From a checkpoint of a small transformer trained on Wikipedia.
Training: a variant of Muon for these matrices, 789M tokens, 12044 steps.
MLP neurons of a small language model. Each row is named by its layer, matrix (down: output weights) and neuron, and shows model dimensions 272-399. Each number is 50 + 10 x the weight over its row's rms, rounded and kept within 0 to 99.
Before each neuron's rows, "raises" lists the tokens whose logits its output raises most directly, leaving later layers aside.

raises: "ulate", "ize", "ates", "rate", "ate"
L11.down1360:62 61 60 45 59 52 48 43 55 55 58 58 52 63 48 50 47 49 44 38 52 60 57 40 46 61 35 47 45 58 59 32 46 35 36 68 45 63 47 58 46 44 64 47 46 54 29 52 38 42 43 53 43 40 51 38 61 53 61 44 45 68 54 68 51 45 39 54 77 48 54 52 32 55 40 52 71 33 51 65 56 41 43 68 52 62 47 61 47 60 53 47 50 31 61 49 46 35 47 44 57 50 42 54 65 41 46 44 55 46 43 41 53 49 44 34 58 48 50 56 31 41 51 38 33 46 55 39

raises: "ide", "ided", "ides", "erv", "dale"
L11.down463:57 40 62 47 58 47 40 51 49 44 46 48 51 70 50 63 46 47 46 50 53 43 68 40 49 45 51 46 44 61 49 48 60 42 40 53 33 42 46 52 38 42 68 36 39 43 56 54 71 60 41 60 47 43 58 36 57 35 44 45 34 70 63 63 47 58 57 54 83 55 41 41 37 68 61 47 46 35 49 43 45 38 41 37 44 46 41 46 47 48 43 56 69 47 62 49 56 56 43 47 38 53 71 48 55 54 55 32 32 39 49 75 67 53 45 55 53 51 47 47 51 66 63 49 69 55 50 44

raises: " office", " Office", " service", " job", " territory"
L11.down1420:55 46 56 52 41 37 56 41 50 51 58 75 29 56 49 53 53 43 48 55 40 34 56 56 47 64 48 44 56 49 53 56 62 37 56 74 53 46 53 56 31 50 66 34 53 59 50 49 52 39 49 55 39 43 33 40 55 46 50 41 35 53 55 36 57 39 58 59 75 56 52 61 35 55 37 67 32 69 48 71 73 58 46 40 60 41 47 50 46 57 48 43 48 55 40 52 56 53 43 49 38 53 40 58 43 44 71 49 52 43 38 50 49 51 70 36 50 34 51 59 49 67 68 52 48 46 46 59

raises: " me", " you", "n", " You", " Me"
L11.down2404:54 43 50 54 44 38 38 41 68 38 43 61 37 45 34 40 45 62 54 50 54 56 42 54 59 67 50 53 41 63 67 47 54 64 35 36 36 42 45 57 44 67 65 55 60 45 72 39 48 42 39 56 54 62 46 45 37 62 39 52 68 46 32 53 39 55 49 51 46 48 65 55 23 39 51 51 41 54 48 50 34 40 60 67 59 54 44 62 53 55 47 57 37 62 67 29 37 45 23 56 35 42 59 53 79 39 56 59 52 56 51 56 44 53 53 63 45 54 53 66 55 48 64 70 54 58 57 41

raises: " year", " day", " half", " week", " month"
L11.down853:76 49 62 51 44 49 32 51 44 52 53 59 40 52 44 48 44 43 30 56 67 43 52 54 44 43 41 49 42 43 50 40 38 57 45 55 51 29 69 49 53 48 54 40 43 61 40 49 68 54 55 41 41 58 41 47 49 44 45 42 60 37 46 48 42 46 67 39 61 62 58 63 52 39 44 46 50 51 59 35 62 46 43 65 34 46 42 65 68 52 32 53 44 35 57 51 46 36 47 61 62 64 29 47 53 70 36 56 28 61 49 46 46 53 49 45 43 37 54 60 64 50 48 49 64 67 48 73

raises: " brother", " husband", " wife", " friend", " assistant"
L11.down1924:44 39 53 48 70 49 46 47 57 61 50 53 52 56 56 53 34 51 59 35 57 44 51 57 57 42 40 37 42 43 49 49 51 45 58 48 40 55 55 54 55 51 49 73 53 56 56 47 71 53 56 52 42 47 49 58 40 43 74 50 60 70 48 44 56 40 45 39 50 48 37 61 58 70 36 26 58 50 59 46 52 52 54 48 65 55 41 45 59 51 64 60 31 39 57 58 52 44 60 53 66 45 45 58 52 39 49 43 44 51 43 47 50 34 42 59 41 52 27 48 45 36 47 46 60 54 41 39

raises: " who", " which", " whose", " whether", "go"
L11.down610:53 48 54 62 62 37 36 41 34 42 31 41 50 48 61 30 61 68 41 60 38 27 55 56 61 46 50 41 36 42 49 40 44 53 58 37 70 38 55 18 44 42 39 59 46 57 64 48 46 42 52 56 59 59 45 47 47 31 54 51 46 53 65 46 44 69 49 54 38 63 55 31 54 53 58 51 38 69 45 53 50 52 45 46 55 57 73 50 53 47 30 35 34 51 46 42 46 40 34 67 55 47 46 57 63 48 52 62 51 51 57 55 53 54 42 47 45 53 42 53 33 49 57 54 67 45 40 65

raises: " which", " and", " whom", " or", " whose"
L11.down458:52 65 51 46 49 36 36 45 34 66 35 56 49 53 53 69 45 40 62 43 50 74 65 44 52 53 61 36 51 67 48 61 58 58 43 44 44 44 42 54 51 38 52 52 39 46 52 50 39 55 50 56 53 51 49 46 60 66 59 31 29 54 44 46 39 67 47 48 64 49 39 34 58 47 55 54 34 55 49 51 40 43 42 49 46 49 47 44 55 41 58 41 55 52 54 41 48 47 60 54 46 51 52 38 47 42 49 72 40 48 68 60 60 48 44 41 38 43 49 63 57 52 55 48 64 49 48 34

raises: " times", " of", "right", "ear", "in"
L11.down43:31 46 47 53 49 49 37 44 57 50 62 33 59 48 56 48 52 53 61 52 51 55 69 56 64 51 43 56 50 67 60 82 69 60 58 46 51 35 51 50 60 25 56 55 37 51 52 57 54 42 37 35 38 42 52 53 36 57 55 50 35 31 34 54 40 60 55 45 50 55 46 38 52 53 55 78 54 43 58 41 49 45 39 53 57 52 58 41 51 51 54 56 51 37 50 45 49 27 35 44 43 51 60 61 46 62 63 56 59 66 63 64 52 54 59 51 40 28 34 38 54 46 40 46 48 48 41 44

raises: " providing", " repl", " serving", " giving", " making"
L11.down1973:59 38 58 50 58 37 57 38 52 44 33 28 32 54 45 43 65 48 73 54 46 58 45 55 44 58 55 50 37 47 43 50 60 41 47 39 46 40 65 49 64 57 57 56 40 55 56 43 67 44 49 47 47 57 54 53 61 30 33 27 46 49 31 57 72 37 39 44 36 57 40 42 30 58 47 74 44 37 39 32 39 43 51 58 49 47 55 60 53 60 28 54 42 49 37 42 54 45 43 51 40 31 54 35 45 56 51 47 42 51 47 52 59 70 49 60 38 58 61 36 49 50 68 60 46 61 52 46

raises: "ising", "izing", "iting", "osing", "uring"
L11.down428:44 53 54 59 45 58 60 50 55 47 54 41 59 61 49 57 54 66 52 44 53 35 50 43 60 47 42 41 52 50 58 68 65 59 48 41 44 53 65 41 44 40 54 38 49 51 70 64 43 65 55 51 69 76 61 60 46 60 48 40 54 60 22 53 48 30 53 45 46 41 40 44 47 42 27 78 47 43 52 55 47 45 41 54 44 40 51 61 41 40 33 38 65 30 47 31 53 47 59 46 61 70 55 57 42 46 41 44 36 46 47 40 54 54 62 44 56 51 55 60 61 37 43 66 34 60 58 44

raises: " July", " September", " April", " October", " February"
L11.down152:68 71 56 49 63 59 50 44 49 50 62 57 56 42 53 56 53 52 41 47 46 62 56 57 53 45 21 43 50 43 72 57 50 34 56 48 55 52 57 51 47 47 43 51 50 71 57 45 51 62 55 48 51 63 45 46 45 47 52 53 49 42 44 43 64 66 39 57 49 48 55 48 53 41 60 58 55 34 60 56 50 41 49 57 54 41 51 46 45 40 61 43 55 59 56 53 47 55 56 46 54 59 42 50 60 60 42 32 41 51 55 47 56 61 45 46 48 67 58 61 50 64 49 52 45 37 42 51

raises: " then", " also", " later", " subsequently", " surviv"
L11.down269:40 49 57 63 63 64 47 50 45 50 49 68 52 49 46 39 53 41 58 61 55 51 53 55 55 44 53 54 47 48 59 40 62 64 35 49 40 70 57 44 53 37 52 35 29 36 40 37 36 35 35 66 61 43 56 54 34 39 62 64 51 55 68 45 45 48 26 59 41 43 44 41 56 60 80 48 38 55 49 46 55 52 60 41 56 51 59 44 57 59 40 40 56 57 44 53 49 61 50 54 42 42 36 39 48 60 54 65 52 48 42 33 54 37 69 53 52 74 61 59 30 54 56 62 46 50 49 55

raises: " father", " brother", " wife", " sons", " parents"
L11.down2627:42 53 53 53 51 43 54 54 44 54 56 55 47 53 59 53 42 43 45 48 38 40 52 53 51 48 47 42 52 56 43 48 46 59 49 66 29 44 59 62 32 48 53 80 42 72 61 51 60 41 36 61 26 43 51 59 40 43 46 63 65 63 46 52 44 31 52 50 36 59 43 50 52 60 36 49 41 55 51 34 57 57 61 46 54 65 42 46 69 58 63 65 42 46 38 45 55 51 52 60 63 63 39 41 59 33 40 49 33 66 61 41 54 52 50 37 43 52 49 44 49 42 40 48 55 67 42 39

raises: "ity", "ium", "ities", "ties", "ty"
L11.down1660:55 49 45 45 60 51 44 49 34 63 24 54 55 45 43 58 72 75 63 46 61 42 75 52 39 48 28 47 51 60 48 60 45 72 50 37 38 32 71 42 38 47 37 78 52 57 58 37 65 41 43 60 49 61 55 41 40 36 48 48 52 52 56 54 54 57 42 70 52 54 34 63 50 52 54 53 51 52 48 51 47 41 61 79 61 46 54 49 50 53 44 46 55 27 62 58 63 58 51 60 52 44 27 62 41 45 44 54 53 54 45 35 49 50 40 43 52 62 57 49 76 52 65 55 58 46 51 35

raises: " organization", " company", " club", " event", " society"
L11.down1799:54 41 49 35 52 46 54 53 52 66 77 55 37 31 40 52 51 53 63 58 52 47 51 65 63 39 52 63 46 42 43 53 58 60 63 49 42 55 79 52 74 49 57 60 54 48 66 48 49 49 45 65 50 45 66 44 42 52 35 40 48 40 38 52 56 52 46 58 49 36 35 37 29 57 60 52 36 49 29 59 33 46 42 38 44 28 40 47 58 59 51 41 52 50 37 43 56 51 43 45 55 44 46 43 48 54 43 43 53 30 68 58 59 67 51 38 44 70 28 36 39 47 61 43 47 43 31 45

raises: " albums", " metal", " Records", " label", " rap"
L11.down2115:42 47 53 42 39 34 58 69 42 33 52 51 58 39 43 55 48 46 39 58 42 65 67 63 28 52 47 54 39 53 26 57 60 51 56 44 55 35 43 56 49 47 49 66 53 44 55 40 34 47 37 46 50 49 49 52 52 48 41 56 47 41 61 46 50 37 50 43 44 45 56 43 58 56 70 59 57 51 54 50 56 55 40 49 51 55 33 45 58 60 53 58 50 39 58 26 45 37 30 53 55 55 50 39 26 46 48 35 52 39 34 54 42 58 49 69 35 38 41 56 43 57 40 49 61 46 51 45

raises: " achieved", " seen", " found", " performed", " paid"
L11.down128:55 45 33 57 42 41 62 70 40 51 55 52 51 56 44 37 35 57 50 69 54 48 52 38 65 65 62 44 66 35 58 33 56 39 48 48 50 48 58 44 45 39 62 65 60 43 28 57 36 47 56 47 52 58 45 49 66 45 58 46 61 58 46 53 46 42 56 53 45 51 67 60 40 41 61 73 58 33 48 49 50 47 42 43 49 38 48 59 34 48 43 53 44 45 33 51 66 40 38 54 59 47 41 44 29 60 66 58 36 44 56 46 29 54 37 34 63 54 63 58 55 58 44 44 77 53 41 21

raises: " Outstanding", " best", " Best", " Award", " award"
L11.down84:45 51 50 50 57 63 52 32 41 72 56 38 38 49 49 40 25 56 47 64 43 70 36 58 53 71 54 45 48 49 53 75 61 66 54 49 47 55 44 38 54 56 52 70 61 59 40 42 38 43 19 37 56 59 42 56 53 55 36 33 58 52 57 41 49 41 64 49 33 54 50 38 52 49 26 41 60 46 43 37 51 49 26 63 42 40 43 52 51 45 44 56 52 54 51 58 60 52 46 48 40 42 43 39 44 60 59 26 56 51 40 67 55 57 53 46 67 56 39 51 56 51 61 44 31 55 51 43

raises: " which", " whom", " whose", "nai", "which"
L11.down2171:60 57 74 53 62 35 53 69 22 48 37 42 54 54 66 61 47 49 54 68 40 33 47 40 59 43 48 58 59 27 38 38 48 48 56 70 63 46 57 45 71 39 45 33 59 55 47 54 60 40 47 64 50 57 59 54 59 49 58 56 58 61 36 48 32 45 67 54 52 60 28 60 42 45 47 49 53 45 37 65 46 49 59 56 56 33 58 49 51 63 37 56 50 50 46 39 52 51 50 56 60 40 60 31 79 49 55 51 28 42 56 38 67 41 47 46 42 55 45 54 83 54 54 49 39 35 51 34

raises: " Creek", " Valley", "ville", " River", " Islands"
L11.down1021:60 51 42 66 41 54 37 37 42 45 55 35 67 38 40 50 51 41 68 47 50 65 51 54 53 33 62 45 42 49 45 51 62 48 43 53 43 34 60 54 57 43 46 55 37 57 36 56 52 39 25 39 52 35 55 68 47 52 63 48 59 58 52 55 55 58 39 42 27 32 31 55 51 54 38 46 45 50 48 57 49 41 52 24 39 57 26 51 42 56 42 63 61 49 26 59 69 63 57 43 49 34 51 68 61 47 49 65 56 65 52 55 61 55 54 43 57 54 47 57 52 52 59 61 52 61 55 64

raises: " between", " towards", " among", " by", " during"
L11.down882:44 66 60 43 53 46 59 62 41 65 59 36 65 36 59 67 51 55 49 47 61 49 57 56 47 49 54 35 27 43 65 73 51 64 53 57 47 43 48 43 40 44 57 45 30 57 41 44 51 54 47 49 37 57 48 54 23 38 54 54 53 40 47 49 40 56 56 42 39 62 34 43 43 63 60 43 44 33 46 72 55 37 56 35 52 51 68 36 44 59 49 43 64 52 55 49 64 53 47 50 58 68 64 52 68 59 71 50 49 61 25 55 45 49 47 40 42 54 51 48 40 37 38 50 58 45 54 47

raises: " from", " within", " during", " between", " among"
L11.down1643:50 50 58 54 52 39 53 77 53 34 64 41 58 47 44 53 46 53 51 59 50 52 33 53 58 47 38 65 52 47 44 55 63 32 53 46 71 34 49 18 51 64 40 33 37 49 61 43 52 39 49 46 57 66 62 48 59 54 41 50 66 44 52 60 61 56 47 58 18 35 51 37 44 39 52 48 55 55 56 56 50 51 33 43 60 42 74 66 38 36 53 55 50 61 56 63 73 47 40 41 66 55 58 53 56 53 63 57 61 46 50 38 39 45 61 44 43 56 34 50 52 52 47 31 46 24 41 44

raises: "gers", "erson", "ivers", "els", "ell"
L11.down2035:63 50 42 42 57 53 44 51 68 47 47 61 59 43 40 40 56 61 72 61 28 36 62 38 48 61 44 49 45 42 49 57 37 50 40 31 43 52 45 36 53 64 54 69 53 54 54 24 43 52 32 47 31 49 67 57 46 42 43 52 48 41 42 47 57 57 51 58 46 36 42 64 55 57 59 51 51 60 56 61 40 52 52 58 58 47 42 48 60 51 65 56 59 51 59 47 45 54 45 52 64 63 57 60 52 59 57 45 37 40 55 71 46 55 63 49 51 39 51 45 51 76 64 46 34 55 65 24